MLP neurons of a small language model. Each row is named by its layer, matrix (down: output weights) and neuron, and shows model dimensions 0-191. Each number is 128 + 32 x the weight over its row's rms, rounded and kept within 0 to 255. Numbers have three digits each. A neuron's up and down rows have the sign that makes its largest values positive.
After each neuron's rows, "fires before" lists the tokens most often just after its 100 highest values on Wikipedia text that the model never trained on. A number after a token or word is its count.

L11.down526:095139128057145069156098046201123152229099160155149122089123126128132123130114147115134110101070130082065149126160179163129097170126160115184144133175115151188123116095018115141105112119149089173076100109141090147116134145086159078142083143162114118108098121114173091129119176112144184154116067104094154155152113123138132134190157124124063134124142099126147173125094117116127130122131151110147124140156135146146137142170122140104117163101106101157105162177158131144138118110123125161122091135112109111118128137145126100124159118124123115087108151147000117113160122204118111156
fires before: "\n" 24, " −" 17, "  " 17, " 0" 8, " +" 4

L4.down260:116113108133147130126145088221133153186147162085142148114138094160162149116078099163118113064135131121132113138176113149063107062139191169185156120127144119113138127099030077128154113175129173133133097143149128130161148141157151167047112113040155065234084106093140150064103107142091142063134093150130086098120091139151106108154112130144135126084106158124078139127164143127096160165136140131101168159145130089129095156131080165106133095111094089083102144110194143116110135156102187113083143105182128148116104103108122123095057154129130123088103100097133161144108142127134143104
fires before: " the" 27, " to" 8, " she" 5, " he" 4, " his" 4, " it" 4

L2.down738:110162139123141117122085097121153142109069063104098101150133130143071146075132081133121123052134104079103137181113072092130164070157124112115160154088122163073144179172145115122127056125110126125141144147168114125114133178068177138168164113099086108195185121119161195090152041116164169153127114130156163155153147100124070122131078137060079149093143106101209162129156176181133195077104098137124140136148156084095125119109058141081138116120137131131170114114087116150093116113132126168052161072132178118142155166111151134137112131140110121111150137109145097091133109154155139138
fires before: "\n" 55, "\n\n" 24, "=" 21

L5.down106:081099124141122064186135096138138079121163165128095147140157120053143115098135128154125177073133130133061117142147161156127100163131144090141091069183161132182176115095105110113104047143145156154128123085126086176045093122124105170084107116127082111149116176084137114171160159136128084152085130119121137125133125140167098111119094199194046121166158170165148105137090097105082154157101088089149082159124166157129134138167132168112124122093135172161085141131071149051166126102097133168122135109089164170179102100180092129140124091116183139139136117178103164119138133088153118126
fires before: " 0" 11, "\n" 11, " ." 10, "  " 9, " 1" 8, " 2" 7

L5.down728:079187163095147144143080156173135110138149101149095117115147140123136065105151135123179138179136079187123060162166113147134073127191118115128093124091109049095121143118157084138097146158143133135115149113117136191134156126119132074132104198157187132147063113154132127117110212137098090072143179121155135073139117117157089119143113099073116110121107099132198093183139112114159157166123103124144098106122103132119099062067185063107111085157085148111115117183155105109133159116143168100101065117124128148123114123127132112193151126116111147190058163124100170109153131116160192161
fires before: "=" 84, " place" 4

L4.down300:116189138052155127148123131105115136140123099158174091107164100103098138117204134124161127149139083166124114151125121173080136097132104166173104131150111123081102119110158168121137082114145127134112100123123109181077164136157141165149127128110135128157156052147123127156135173095106141214119112131101144127133148155129130111170138105176149151107106120060139138115170130172150149155147136153150091099120186118117120100185123151107153152101156185169129202099020150150144148085104147103164122135142159124119148170142173089105162067166135140071072120169017119028120133160174143148
fires before: "\n\n" 32, " It" 14, " The" 13, " He" 7, " In" 4

L5.down542:093136134117111123223155181136157162116128178074111132161096107127164170119152100117082153155165122175107092131167086105077136140174089124112136105120141130173131118113065114182119127097086085150166100168120153147126121122152147159097132119136162150207157123138159126098138101144124118094178131064076125129187109134176105105146062166148132129131110165100128170155151071131163121183152122159118092046126179129105185081182161145117069128141140152206113175105097146143136089179155145162079152138174145110134129140185085208155108141162157100127090147112107119096181092161143132102
fires before: "=" 67, "In" 5

L11.down724:141118128121118101176146095146101116117124140113149125121130113090134092163131158107142143135103126108209122090127180136141105102089106129079151153090180154209125111170100124093051128177121130123167103097110097150057063169106172071067119132141139075065159111108076105121107175139134190094142122150174159160109148143114119158127141130127144104091104106118073147063088166154156155156073142119135101139092097038150144155138098134131113070158120116106106114102133183147194134091201121153083110190087063137150121068136149119134083113147154103170096156098163155127170169136153112159
fires before: "\n" 30, "|" 8, " election" 7, ":" 6, "\n\n" 5, " |" 4

L5.down348:178097140153141163124169162137170099155107168102161140180172132146095164196157157105093221122140124094140102140109134163099129136161119190107132149145110113082108137169106088130133120134105103122093066116125098080128125128131199113109089167083135090194115110084124140103120087150125138133126059148089157134080121077097100194213187134126117117144076079150170136142084167162155110172098136159114171171089114100138058120127078154089107128121168098095090146132092109144146123168139193081155128113073065053099166139142099135114121084145152143086128120138112130109104132119191126120
fires before: "=" 100

L9.down629:144118069160049107116140123122148087164125147162136146191111128108139132141119055161132164126134100134127173141107132137099148164081178114126092166168140173173112080153078121134143117154156108121104085148123138081093079134124097130097157084101146147094123097154101115106103124121138104123121122146154130148171141119103115155127152100125143081122127103126115102129178155150174152145109132197129086125139126115090157141181193165221072190110106075087096120116101137188155116115136125121181117142225147105162099116088139178112116193144165113185141171139217135170143101227161138079
fires before: " |" 26, " (" 14, "\n\n" 10, "." 9, "\n" 8, "," 8

L5.down296:172142146084121141086163188094132076150070123056151182078158146133102136156149086158113160152134118130203134098123176148101138134104156158140077148132130140070098123156108092151123112151112174153078056126110136174110149131056131104112123167115146145200062157138119117103069065149158130167154125112113104129148159077130102185134210126114101140202109098145099195171098110169132114153173075114101140154132118139117123166115129176114133146103171139151095157141083145079151106140132133130132132088105064104133152195151145115142115148166127130105113088193083181080126147112156162167
fires before: "=" 100

L4.down751:049154114144102155125172147122067131143153124139110118121150088173175139133147144089130137137113094118156161162147181123143138113083109097183103181097181136105120095134177077148108117118138152134129099176131089145122124121081125122109156084077159109143059118143112129168113114163098180122133189184167151169143142165152131067077123105131098089174137031181163078134099096111113129166161142137070132140140111090123107155156088196076077213075057128164147131121108133104099138128049155148106143092110138117125186163130087151168109094135087156102142088148150097134138130091107131177
fires before: "-" 66, " -" 20

L5.down450:166181122152135106122123197105128143133094154092084136121143144152120071169202143139157163141119141137127091096134109096114192115118121187122153116151093158113113145188120069126122084122175143170121109088139141156132165085086106109161111155106146139200136143118168128100105143154151069104169123064114102145145185092177083146131187120085108110171104117140116146130136113151118149115132146132133173097114113168099094115124097150093130101088176132152087141124113202080138059129108145113128149142087138059128188239151145145146143126164095114131135062191064179086118126102198102167
fires before: "\n" 47, "-" 29, "\n\n" 19

L3.down559:152184139116134145155099131135123135158119133133146127131114142111112112156133133159081081116166075153125148101149136128051127160127106118171167130151148154118092161106111109174150130092144114150113089131130130169117142195217169143111138121110122181255105098134100159103121115139120101134094086152126118135149137158136128099172137117172081087152169159106090127040162092152140089113130149179142160109121164075134141114144175185044109138145132222183137152127076125152124096102083161102140143118126163107132135220116157162104133098145120132079059156154065122107131120165186123184
fires before: "\n\n" 28, " The" 8, " He" 7, " It" 6, "=" 6, " In" 5

L10.down713:103126153052143139187094065135146138197094186133127104119158109143115125081127166134133114171180122176152108103048130141089139145123171113073161145145164149138100178106113100126181166089131154186090133072139167117144114132132144115107092163131080133167120113090114163107089151112132189117135068115138168134088154128149073160120142185139148119178148124081122172136180151117141130124081110151122137140097159090130089128083150118071140096185130098085112094121121174103075136105128095175123104154128140218163149110146128149069114170114117118124077176063096072132215109144136106098
fires before: " the" 23, " a" 22, " to" 7, " his" 6

L11.down742:156131162154103128178101136118169127146156100131166132155160106162127119100137120122160065161130140122081148090167114116124114113173119086136126145105141097053099168178142150178118134077181172073084094085120183150082078132139166105118132179054116191127067136114152146154222064165179135160072116113147099164139133138178132116144130141156143093215192126115142110071088130143169109154140147161138136134148137170135084133116087107143143164126148115151125143082106132114119084102149119180143125150112093130190116136146157128154062157167144115137133057135058104167107066127167147164
fires before: "'" 57, "-" 6, "r" 5

L9.down534:124093130183087131137138150121135175141087142125212132139084188149155190078130137186090130128081112180185108105162186120141121180097111189073179136164111106145159122122111070189119071121134076047119113107186111116114151064105128157166076109113132147106149121141129076128097115075144113156141126095086094134119136142140079164085155097103139079097167167147075159117149123114082110162119119141115107119119160112145142102125119133037113128143126112104117110123111138120121070120192077131076156120103147124121145099115104100068130188161087153182153106150122169170100178161081113113
fires before: " |" 24, ";" 12, ")" 8, "\"" 6, " &" 4

L4.down750:125141111186103162101117146131141143170160124112119176136135128134090102128142115061170083145113109160077148094079127068152080210207157150111061173105083121157198111111123136133107134134146131199089083084114081117111178144101059111085116115223110141145141112086142152150125085163130122107098127147153105082145176178133123157158136081071099082131134157167098152085083129197178127103138117132124104099131100147153092097098157143084078129095105162153096131099171118049124147153112140157157149158071133122153112183129109166145110165154116174128108168076151160140122133114120144127
fires before: "-" 41, "\n" 13, " GD" 7

L10.down246:148142201116089121142144112132110138194189168118148158122067139119104178152149143150106174107151144156145076097133139174138121196128126155114065112104095124131112097094145178092169118122108192095145086088095180183139108164096090205084183135083117092204121154133092143143121130109156129164177148136118068127122131148128156164160116130131098053118134123131154078094103155148126072140076166140145110158147088128133149160112113153141137127046174132157119102128172198124119135159120107118109171140100139100141105145145125098218132128163084169168158138116083097127134030156113116139
fires before: "-" 71, "|" 6

L4.down452:158155174143141184156127117149105122133123094054127140077116117189092150136170125084110111101105114142168076160148125177156166095136116207160109186133084108142129104158127119113167132112139140115117072096108118172133127147059104094222131104122151158200130157117161073086080127135148102151149167097182056136118152139076141182127192133148171104172070120144074147133141154105075136091111087166098103093167102122139147141113146105091137122126093130181169101193097091151146121107131111104116179085088162071124124111140121151107124165153157150140116075190133160094097121124110121194
fires before: "=" 100

L9.down165:094123061126114188061108109129121091133170098165096134127076097097110136149145107124079170107153039118157106126149113087172142133101134087113174175147159093185122207082077155092147126177122162103129132118069099104084091115126118127100109144119145131106143162169100067093170076161116223170108109116117173140125123173089104121082121163140144133079139142129140106130087137134185134137095095115072121120171186115124187134136075113167152167155154150105171106144079122118102181154154107090152087132144079102134112126143117142132132157109123217127083172147088108170127164144088125095
fires before: " |" 27, ")" 16, " (" 9, " EU" 7, "," 4, "–" 4

L2.down588:126174111117103074055137139110144154129115147139137102163156113131135097147098160102085138107092091156115180095101139146181102174150121155139129156116156103131169142139106093137164104163151167181164109129141123132133069065111144111138132141114135111122119078159123050134138096148148083072104161062129097141167149118142127075135095162181161138112077171111119141118138110133082127156146179062114125084097113129111057111115147177173156008077149111122093066126135155162124162142115133173116153135219118062162141127202139132112155080136176124100125059134125089164113084113106154109
fires before: "=" 22, " =" 22, "ical" 5, " (" 4, " life" 4

L4.down743:117167138060107126139120157148125074127111102153168085192117139098150093134140054076128143136116097146124101161135133119145139090109162149153098146113123134080153144130123177130115134190075136132056141135126141161126141146079070069127177087145132128133140086112191159169122108077138098095124119175101131095175105144116043093136131138114133151123154159123123150110126108050249121110131074147163145105124144102112121144117102191147091132181131081132133132128206163153091097183193119168131157103117141182162134099109098089112138165117101143154080167117173104172100142158142162053
fires before: "=" 40, "CC" 6, " of" 6, "ge" 5

L10.down245:166111128133170155141151020096129192138103119122158138126148086089138121156145093076198101149102113124165121094100148131094107131091116143148152102190099151134104195102189100175140149084090133133140160154107150118083090131072134160149140126141108135112110103117153135149113083145158095168082135129240137110127161164110147072140085136146127160104147111136095116058087157150126079176120122149111183166158112074082194116138144113095162071107112147040126046093134133139132155113100096184124099112138159134143148116118134152104096146109116109127114154088066148132121097172168127192
fires before: " the" 37, " to" 11, " that" 5, " his" 5, " these" 4

L5.down344:121148142130119122102170138081106141135100151126191095114176133175161124102177115172130159135088139128098063108076122103148107052126143124215137146124141113069108068141137105125123093084131144117099076094154102195106154126159132153172127140106148139062101141118129160120118104186114153130137108107171141105193172084125180170112121185131128111181153093150124085189052081132081155162080146132085172172118117075184135124178107114161164090105173117119111109149122161062071137148134127144144139150082142082084145144127093116169163114170098162157085084151084133125122126168178091132
fires before: "\n" 19, "-" 12, "W" 8, "  " 6, " 7" 5, " 0" 4

L3.down487:128095110166104172126129153105080114099097144114143168096057096159158121119123116120127105160164136115128115142196040147103107180145099209179108139171152104130108153071152108140046132115186139178108162073091126079101110117144133158136131201117114107167152120130125143113113107108139140180141102128106140119124118106082099183115114136163127124188125128155151149125060181092148133125113061172134129132138131139092141118082159140120096136094107176086080132095143072149121050076151108124109127132223087135132142089153095069156158189139217123115157103075143134143115123101160109138
fires before: "s" 82, "t" 4

L3.down107:133200115101125085107104195168103144186162133189153150085152088145124108113177107133121109174129141139108066147177090092158177050099156079122106086145127146106109092129145142151158113134138145117089099123115129074077155118123106151170193125094137173127104093090214129138104092100127150171122141136117144139150116108124174158109138127145185125114112144138142173144125095086048122147186131150101142141165046130180082068153126124109125125165149137128203096113090135086128150087088132151188205097124086136099140097103124093047148104161090117121092144136137117119153124075085113120
fires before: "-" 45, "si" 7, "|" 5

L2.down595:082195103098181165151109107149115148123168106146085075157142109205119189118109177111124079121129070123149108097147150155103154145159125114145119047058089134115141115081154097135134117082091125119174132095072081169122115180132095196071082100218158142067120125111126075120167169173116129170098134107132174144177116181110137100135089140132132139083087101070098118140106164158148122155106091083129133088098119137119115091135115165070133139160094079093121142139069164108181116123116110185110156111103151167106126079114104163136113102153116076159073153127160142105150157138129115157
fires before: "-" 91

L3.down322:172159128093162134069132163093146127161072152104176171150146088087100151122138112129137186178099167160150109151126131083108123119108079150189148159103146184118135142107157138107123132103100130101086116127119132109175124120060161139104086178085167137201064223136138138071091087124119134163128148136119173125153104124144121139071126153131093105168123129101092133127113136122132116194117143089075150124165146169167109111150074113089155138101085118093094189221102163096137129081089147136127104122151129133160152160065161139145132067169132154072087130113144116043082123109165161168
fires before: "=" 98

L2.down689:150074122112128119076202178144095123079123081168145144102168149131139106120069093178131097142047110127141105136108136042096173094128134154104119126166105134140102103125192148184093165157114181143155139138096131113112159103151160135147154128169101090111099147115130070143104137175133104112065139179137145154093116133147186099128131158103107098110085143071067104142046126119065119123081151160133080142170105116122134155114128099180116137194117144109177144147129111124076142088071121172163151129173116134103157137132135112087134102121096120026089150069128079141087186096131113147
fires before: "-" 95

L4.down706:114166136100143130190171116163069182223143156115176136131142161132101133128045109106133116102143118153101107156114143143156126130108126131143098132108149134063132155120137123133131122082140157138129148081164063183127140135124174113094174133100147126157109116087135121131104092154064091111054107104164135147128151094215188114139140124089124064114111090118114106105122141128091100131110132104104155158170130060103143118177106177118136084082139151135141140154170153153156120137160107074114142069140106073108126114159097121063075178179157102144112078146226143059134126093077103067
fires before: "-" 24, " Roc" 11, " -" 7, " Aj" 6, " Lin" 5, " Fer" 4

L5.down632:183182100104164090168071142140147111179129119117158150136151157130163187155127116150132064097143117174124103058185158200109141112115178129168152095169175171148107095149116047127156119079120111101117103092169119131134100133159103113162116177146174171114115136134119108157117171132144122176148121114109092135119146110092089056158092153105130176157117135080081125102124156110164119115138148145151115080108170090157133138165129186098186132135153166115067143066051114128113125141130156171140139105109196063187135148150138127151126103187139136072070082160096098088113086140162113173
fires before: "\n\n" 17, "\n" 14, " 0" 7, " Qualification" 4, " 2" 4, " The" 4

L10.down443:102107149097127120116138146113121149104099058083120126117132131163123146127085101114123132123125150140092088093152112092148110195117084113115099109109165191148140111127090127115163119162168147123107107117118202122123157127118149121134091175095251153233123099140109101113076115140079068158155079097159137102140180161141136087131089098138177180126135166125212151145109119138113106166171087145207165139106118115112126148101136126188125184101086145159101170147146118090124118125080152101092088121113187120094147178097093107126160173099130112104146183212168140107103140076148127163
fires before: ":" 76

L11.down461:080177106114140159111130159142190105075145156127118120169075148151121159107097158130117107163098189090109126120147114119168192128133176133172136090113051153127123112123098147098119133166161113133076174203143129174131135123092120145100132061163137047111128134102132105087114131134127121183139142159119149172122103110059114159155123196146138101125208110143093153124092148119103168099156120177131105143073068125112086130096135106141090146145100115129143148095128115126118155207134136198107120112164144145149115203141130119115170186198150063115125180171149103104182074178189135143
fires before: "s" 31, ")" 13, "born" 12, "r" 10, "l" 10, " UTC" 4

L9.down741:145175124148137098106088147119133093084166119164148063099110106094153057188144107182104127134136081137124165128170174070099146132164146126109108141170123119092145101095174128140091132088163106114197185102157110141152132129131072108106148163144096180066105119081119140151100118120168106107153113212113120174141132129170150146121124150119173065115144141107150123098102088147122172137132168117121183133182111109116130124087189182171166119154096180141125104121158102098086098157136142131203136106176112162096132147091051067163063070152181065113124143139079134116135124105132097074
fires before: "-" 40, "|" 17

L4.down459:123114117110067143158108072093181150136120210138128182129186156152067108156170125146131141122151089147122115172169130139171126130032068097092146108151113113137120078149133128086106130090152129110130118138106142224131106162115158159090129149101111165181116118138108165045117138129131151116143126097125132210172163141107122095125105135115113112130122189123108108130110081150127064126143071157150132161124143087173137081182081137052120188057106112176154128101073089140137186114109143141122109190122120155189088125135138134167112152142137083138098126107186150131128137187169155107
fires before: " the" 26, "=" 16, "The" 7, "In" 6

L10.down475:192128156155137158084146133102110095139148114174095109143082114134169115108129154100164055155113069124165140140095134135159111131151118108127174195183146123186122141123149095124108109152137135109111228145154106117065121096135125110120115103175167156078126172145088105085155116114059136115163120112085156122097125169144109132123168081118138137101151120059097095104113065136119140114133142105144152070125166079137149143149112138107075120127126173157117076092081073151137163119155114112169096105115040126133149046094113112109087139113080137114140166127249130210108123131118158089
fires before: " |" 81, "." 8, ":" 5

L5.down334:184176158074163179123106150126171114161173080169142123148167116074074116094102100188183201179142154207077118070141174112159171089114142067117096136122157105089159164132110146152124096083115110133101090073090095135184116141098118109134119114166117189174134136164103163146149135130119131113104175126098134145141134099085108184114162140097112126135105144070106154112139143121149150123085105097138085132099115103152132089129129166092124112140145068146120169101140187138169165143164111165146104137144102146203045172152144108199158114174096117138103116115103100086133167150174183106
fires before: "=" 100

L5.down385:134091173209134104119168083070139132157137131096116142177145133152124154097147129109135151150121137109050078145153150095173164070108135100116119089125144127127130100116174146124116180169194068062128131117138149070075149112123086153200171121131125125108164187119075084123084140122100116106096108114107150106138082133180156170102126108109132012154091147153152159080159057193172119151107145159083134110120168125064107146104095162164172071138124099134129149137173080119168117165174138082152132099168164111147136141133170151164114114103103158143167148117122151137125150145068137126
fires before: " |" 42, " of" 9, "," 5, " Hard" 4, " +" 4

L5.down160:068166179130104093124135145176065097159176151089099170176133089209104119151151117097156126135113135150103152100102124150127108121082131096149131086126158143206109101119124062153152171123079172096159147138120141134121155155141116118127131170143100136123107110179127116101154151154118105084124127106177120108144147135150114077130125143069092176109158111137073171097084073205169159089091109162108103071154088188108100074150143148130117134128089125156180133077096126125170142190182077195120089175131170096129114134069100140088166138131140156142121190099042135133126131105103085099
fires before: "-" 73, "=" 8

L9.down304:126118188083115121152104155132116160148113185062105133097142140177145127127152079142117120146115223115142098146085125144130121119111197133170116091128130162133138131134085077156127171090128111132134136084045161131104123148045087142143129149130138089125126122120184187069141146111110074157110101125057076155150161133156108106142097120122151156122094132161094128167068085118101108153130107186183086162148122157114076107103124124022115116102127109150136122121108117099093102098064119192090102153149123082171151154100118104120156155175143160110109135138014131126108156124149108184
fires before: "=" 33, "-" 28, "The" 6

L9.down487:107184183063146102175093026111107132203134092121108104117142135167116171141144104115137141149140181105149068107114125126092140148116171123096148128176124140133156070149143112123090173128094102143143147139106099121151168177083107139145120104168141151215093142143132130090138096131110126113125138144137091103188108127112127135165094156170088127068163134158134135149135095104154123113136152102104076117142126103122143109213096111128153123116134178159103148175116119163147095158120112102131123110152092065126060128109058100155081125143124154154077155136000146119136135193155168104
fires before: "  " 33, " MS" 11, " −" 5, " ." 4

L3.down339:157168130086112119142128105120115121168102176084097183117141132147138128158107113101131135117200175141058105127151103111106147123127103081059104089145110093107144113108123134119197121125161087101138151079033159147150119148152129165102094094106195131140110162115165157081079034116106127123068146084153099187144194158166128112114148116099084120184084135105092162147118092112144156148125103123182169170137143155158080098096122079097144115100140158130179106092092155127112043170115075092124141101094156066173128173131113148113102118112153090123104123181132179083105159095154121146
fires before: "=" 43, ":" 12, "Personal" 4

L11.down639:107093155148098119137102147083166151068121166155140117145131056111110110135130146184101116124096153183183092115091099120121110143151140127106105105068165068074148083112111143119132115108173063035140162129101150123157189051132101201131094159146108142187103184181121137084112079169137121135176127119130126106102145144101100088126137093110166090054147122138109126163097146146128137108100165121104090093057132123098119117128168140131087109093179146143166124175137131152118156140136134164127106127137084138190125123122106186146125120122095159137080232129143045151146122067140155107
fires before: "=" 30, " 4" 15, "\n\n" 14, " |" 12, " 5" 6

L11.down353:096069182143171133168105121083161128101118139105109095143158137104121105111092112141099130098079143171126124132151121150172114102152135130129117124090139130101109111080125132126173136130123113046059133128102160099142114085118063152127076114138055096064135100079132153146098073129056089079132167117062201151180164148133182126101157140104081139163139126102117120088136119101137086122098088167148122119054117144199109073099100110159112182088168140131097120140102206133123143126155108160092142073173066181095138133098135126104073164160135158112076103079091105157090087131102128123
fires before: " and" 50, "," 12, "–" 4, ")" 4

L5.down573:115128140136177100107137144131163116097094094094121077150108093146137100132076131136159115130138120125141148119125102128112125125110090075109090208108129127116097164094143147137145219103098255104103053157151123101170100152147089076134148153110096089149125139165149108061127136143151150120084112097131132105166157120154129086125158183153153149103103145103118092115031162131145156041134128169092138194153182115142147182105128110161202084122167096119137110169096157116164112061118127145115168140077178109108117162112158099106127143120171099061109091108122115084146155111172114160
fires before: "=" 53, "-" 19

L11.down559:151059094121149155069091093182110086036166166153111156117121129163119171156123143155132134131127148075152186111166135126102125073127124098083146142101165151171078087142098118077107122133107130195160126160125192117127111100108137136152149146081178136090156088135130102097120142136188189103174141131091119098097082153184166132124150124079170148141079187104141141135110108183165150125156124148091126199120083125144118169144120060153119123039184128126114132124155121135076179151133147064146120171125108128090128117123138131169166150135149169106142103141172084182196082129136120177
fires before: "|" 49, "–" 7

L4.down119:091108123140169130173130063163156120174148142104145130117131118137138105176120131150166128126128114090151103144204095100138111129112116087085129157134133114212132122161139115113109083072149079124133129100164130109145135169135133091106160097117054135133158121135135194130174116077182134075116115149141137145109175121145174127173148109140179103150139179100086110148118125132088093049114150175142071135151136096133148109127108150064088129097170136126156127128147090093123097094076079113087163114105148134172172092168161106059082218060159100188060134128208125195155119122106114094
fires before: " %" 16, " Votes" 14, "\n" 10, " ±" 10, " GF" 6

L5.down271:129114127154149122185100102139118096173098142149136156174089120090084158116111126141143150129126131142144104076085093141078118130140074071109121161160129086199165179146167148141071131098171172158127188143100138167117147176171192141103109071138146118181123103079122135121182075141116115082079091108191125098147128130162153129131092133136098157133154130099075108139141159142132151149098207143194157081147153142135128092156099136145108092131119147152146136176109157133139100133109148060091096157091160187140121106197093081102113150159153099084103149154047136061113062112156196122
fires before: " |" 57, "4" 6, "9" 5, "," 4, "6" 4, "8" 4

L4.down359:120149183188167181088103117080175135171144149135166147134133137134106119106105092086119155131134105135154143161114110099127128128183164120116133083135110170147164091106138129085051149149065109147161132118096115188144163071082095144153179159065148131096090145163117129103084102191201151105149152107106121085134174138149083098196122105121184136111077181115198148172144145141138130116118121159116111145135158095139095176110078162212178089043107102139145089085111127165143143166162136144078131149114081164116101120147145135147135136126083096164068154187138104109188141155134136123
fires before: "=" 26, " 0" 25, " 1" 6, " 5" 4

L9.down21:090157162099088151169104048168138131176152115134146184134191130179140146122173172122143102116139100114134139129172163155101203173110193194107113150152102173167096138094099136129114175131156152135107110115133152106177102106096125153128134142090144095193122132170109095157164137082149117158099160133151168145141095114089124137131088160164098126116117148172178092085093161207118109172128064155094144176159093138148102115091126136075086112112082130105109109102193141085170156205111133173133143164107157058137151099139083164134078138151111094149130153064100126153093100162136081174
fires before: "-" 53, "," 14, " the" 8, " that" 7

L3.down22:076094105149061089176146124131110099147094141086142151111100117106162121154110167090162119178187138111155105094126093119091142141115140152131135105107120136103103134171081140079146159102145160127101119107100108138141137158056126095121169217171159099090132064143099160107146123115157157126145098124057156147122127047109185136063133070144098174106076109139152108110162103134166060120126118176175166084115100144113091130098114172093085128057171193133094105133062173127103090134134151157172162151100078123123127117131079112162146168101161169174150127121181191110131111116076100125
fires before: "  " 56, "s" 5

L3.down161:098162160161202078069181074059139133147155158132129162163145143149082108110160122143174133117113135111146132141154112154167151098175103096119132102127158067156160122146122116131132152098167133110117124176134103085086077094133197122152237107106110130167150095124160093116123122109163109153129104143122166189097144103104127115129154157113122115132115116149129139162116127095169129103112192140132141163137196129155175132125097183145120109136219090111075135122131118175071116173093132160133089161195193155173108105106136082096179111137153155133098090138203061133062115160084117144
fires before: "=" 36, " =" 18, "raph" 7, " life" 7

L4.down606:118129153134131120164113065141135142255144131133078152168159161119145141147108103137164113105073160134138111136164138158143102146080139119113177047137128111098056141115136135124127159099057134165116092068116121124169133197125105177174151130117154149225056111158130147136078141121142107146104135133110097126183193132100115141141144166145156137173114153120107099145092140075160143113140187166179090122177132171119164145179149126072139131101076161142131173137089120122141074145178128114113129084108133127148137142138096130128160120148118132161089097106021147097100118159166154108
fires before: "=" 29, "In" 12, "The" 9

L11.down148:105087077157103112107130167120161182075135139123110095154118086132178115152085124136156160088165180109115086123145135154087081157115191207112129078060097113146118123108114109053137106171175138054120169144124121134130159154121142133082149143170110158117145107134147119078114089106144163079081172114170117120160074103156112175090127092093109140085106123095112131113149128155133135096157170186172096166068102092151102109081189135139083145130104141112116087104209120146077085075119105198139138135129103142156094082153175117112116176123094096122083138120061071135177146151131103128
fires before: ")" 94

L9.down407:137099126086087144091148149128071103073088140093060142235136106194144163149189135114137115112116135097117151155128140142131111129089164135122139097143171122121145090106120108187117143120129131149127101123112182127133088197112060132080149091155146124153105145055126192107179161126127079111102146049176094111087191229118147096171063132129110126125090138162117135142099118143136126206114157148116150148140130133155041114144157134094105075146160152149148157156080127136096123183098145111110118128087146096170119126145105102144121074102148139130062199136123083104135123145138137134
fires before: "-" 79

L10.down401:140166098145154147164089129095122101129141112087093114099157132118123139133076156182097144143092108113117119145112067147151152073161135153149127144150171151128113151124160078151101129143098157082190117067113146137141119103107104174168129146106144106101155136113118185095170145125148185144083150061175139127072113162145119144145131148086145134166136091140221127213160114163140127114118107115176033155173148123153141181167113136067103142160159096084115172069027178098117152169127162128164118065123137074153180149123136134118181115153093111097113130113186098130157142113067092128
fires before: " |" 42, "\n" 5, " in" 5, "," 4, " by" 4, "." 4

L10.down689:110127109150141155088103145100134162120117114118188126136075115126181130079129155076073178163189089138140162104114115119208112127122099087103128172201119138176111129126116134095102187156088137092104151145091144100106131115162118145121130105160131095069153153152053085110162150088110173171112120072109160093068109139098129141076169071149111126080147100139141140070124095190155159144094150120076108098113181108113213089110117170115089155100124176103086089139092130154140165151141145089180107122094151114112131021099148091110106168135083133123146158138114120126141149156131162066
fires before: " |" 49, ";" 10, "–" 6, "," 6

L5.down751:151064091072144109114100139120109127202095183113147174125093107184144170124148188094084122080144130154185084152082163117115093170145114160133135175149143139177174125165172048115128162111126095133139089139160178100133132166195187143074145141157127121139151098104171172135176112148133088123132052105139157132149148121186104122112123094073156110110129077149086162138172184132178100090078151156113161188146101163130163135095090126153118126160162123135138148111084103082148177122116154105131165157125089205108100143146106150076113141131198093103090168136135115102113092115132156165
fires before: " |" 54, "," 6, ":" 5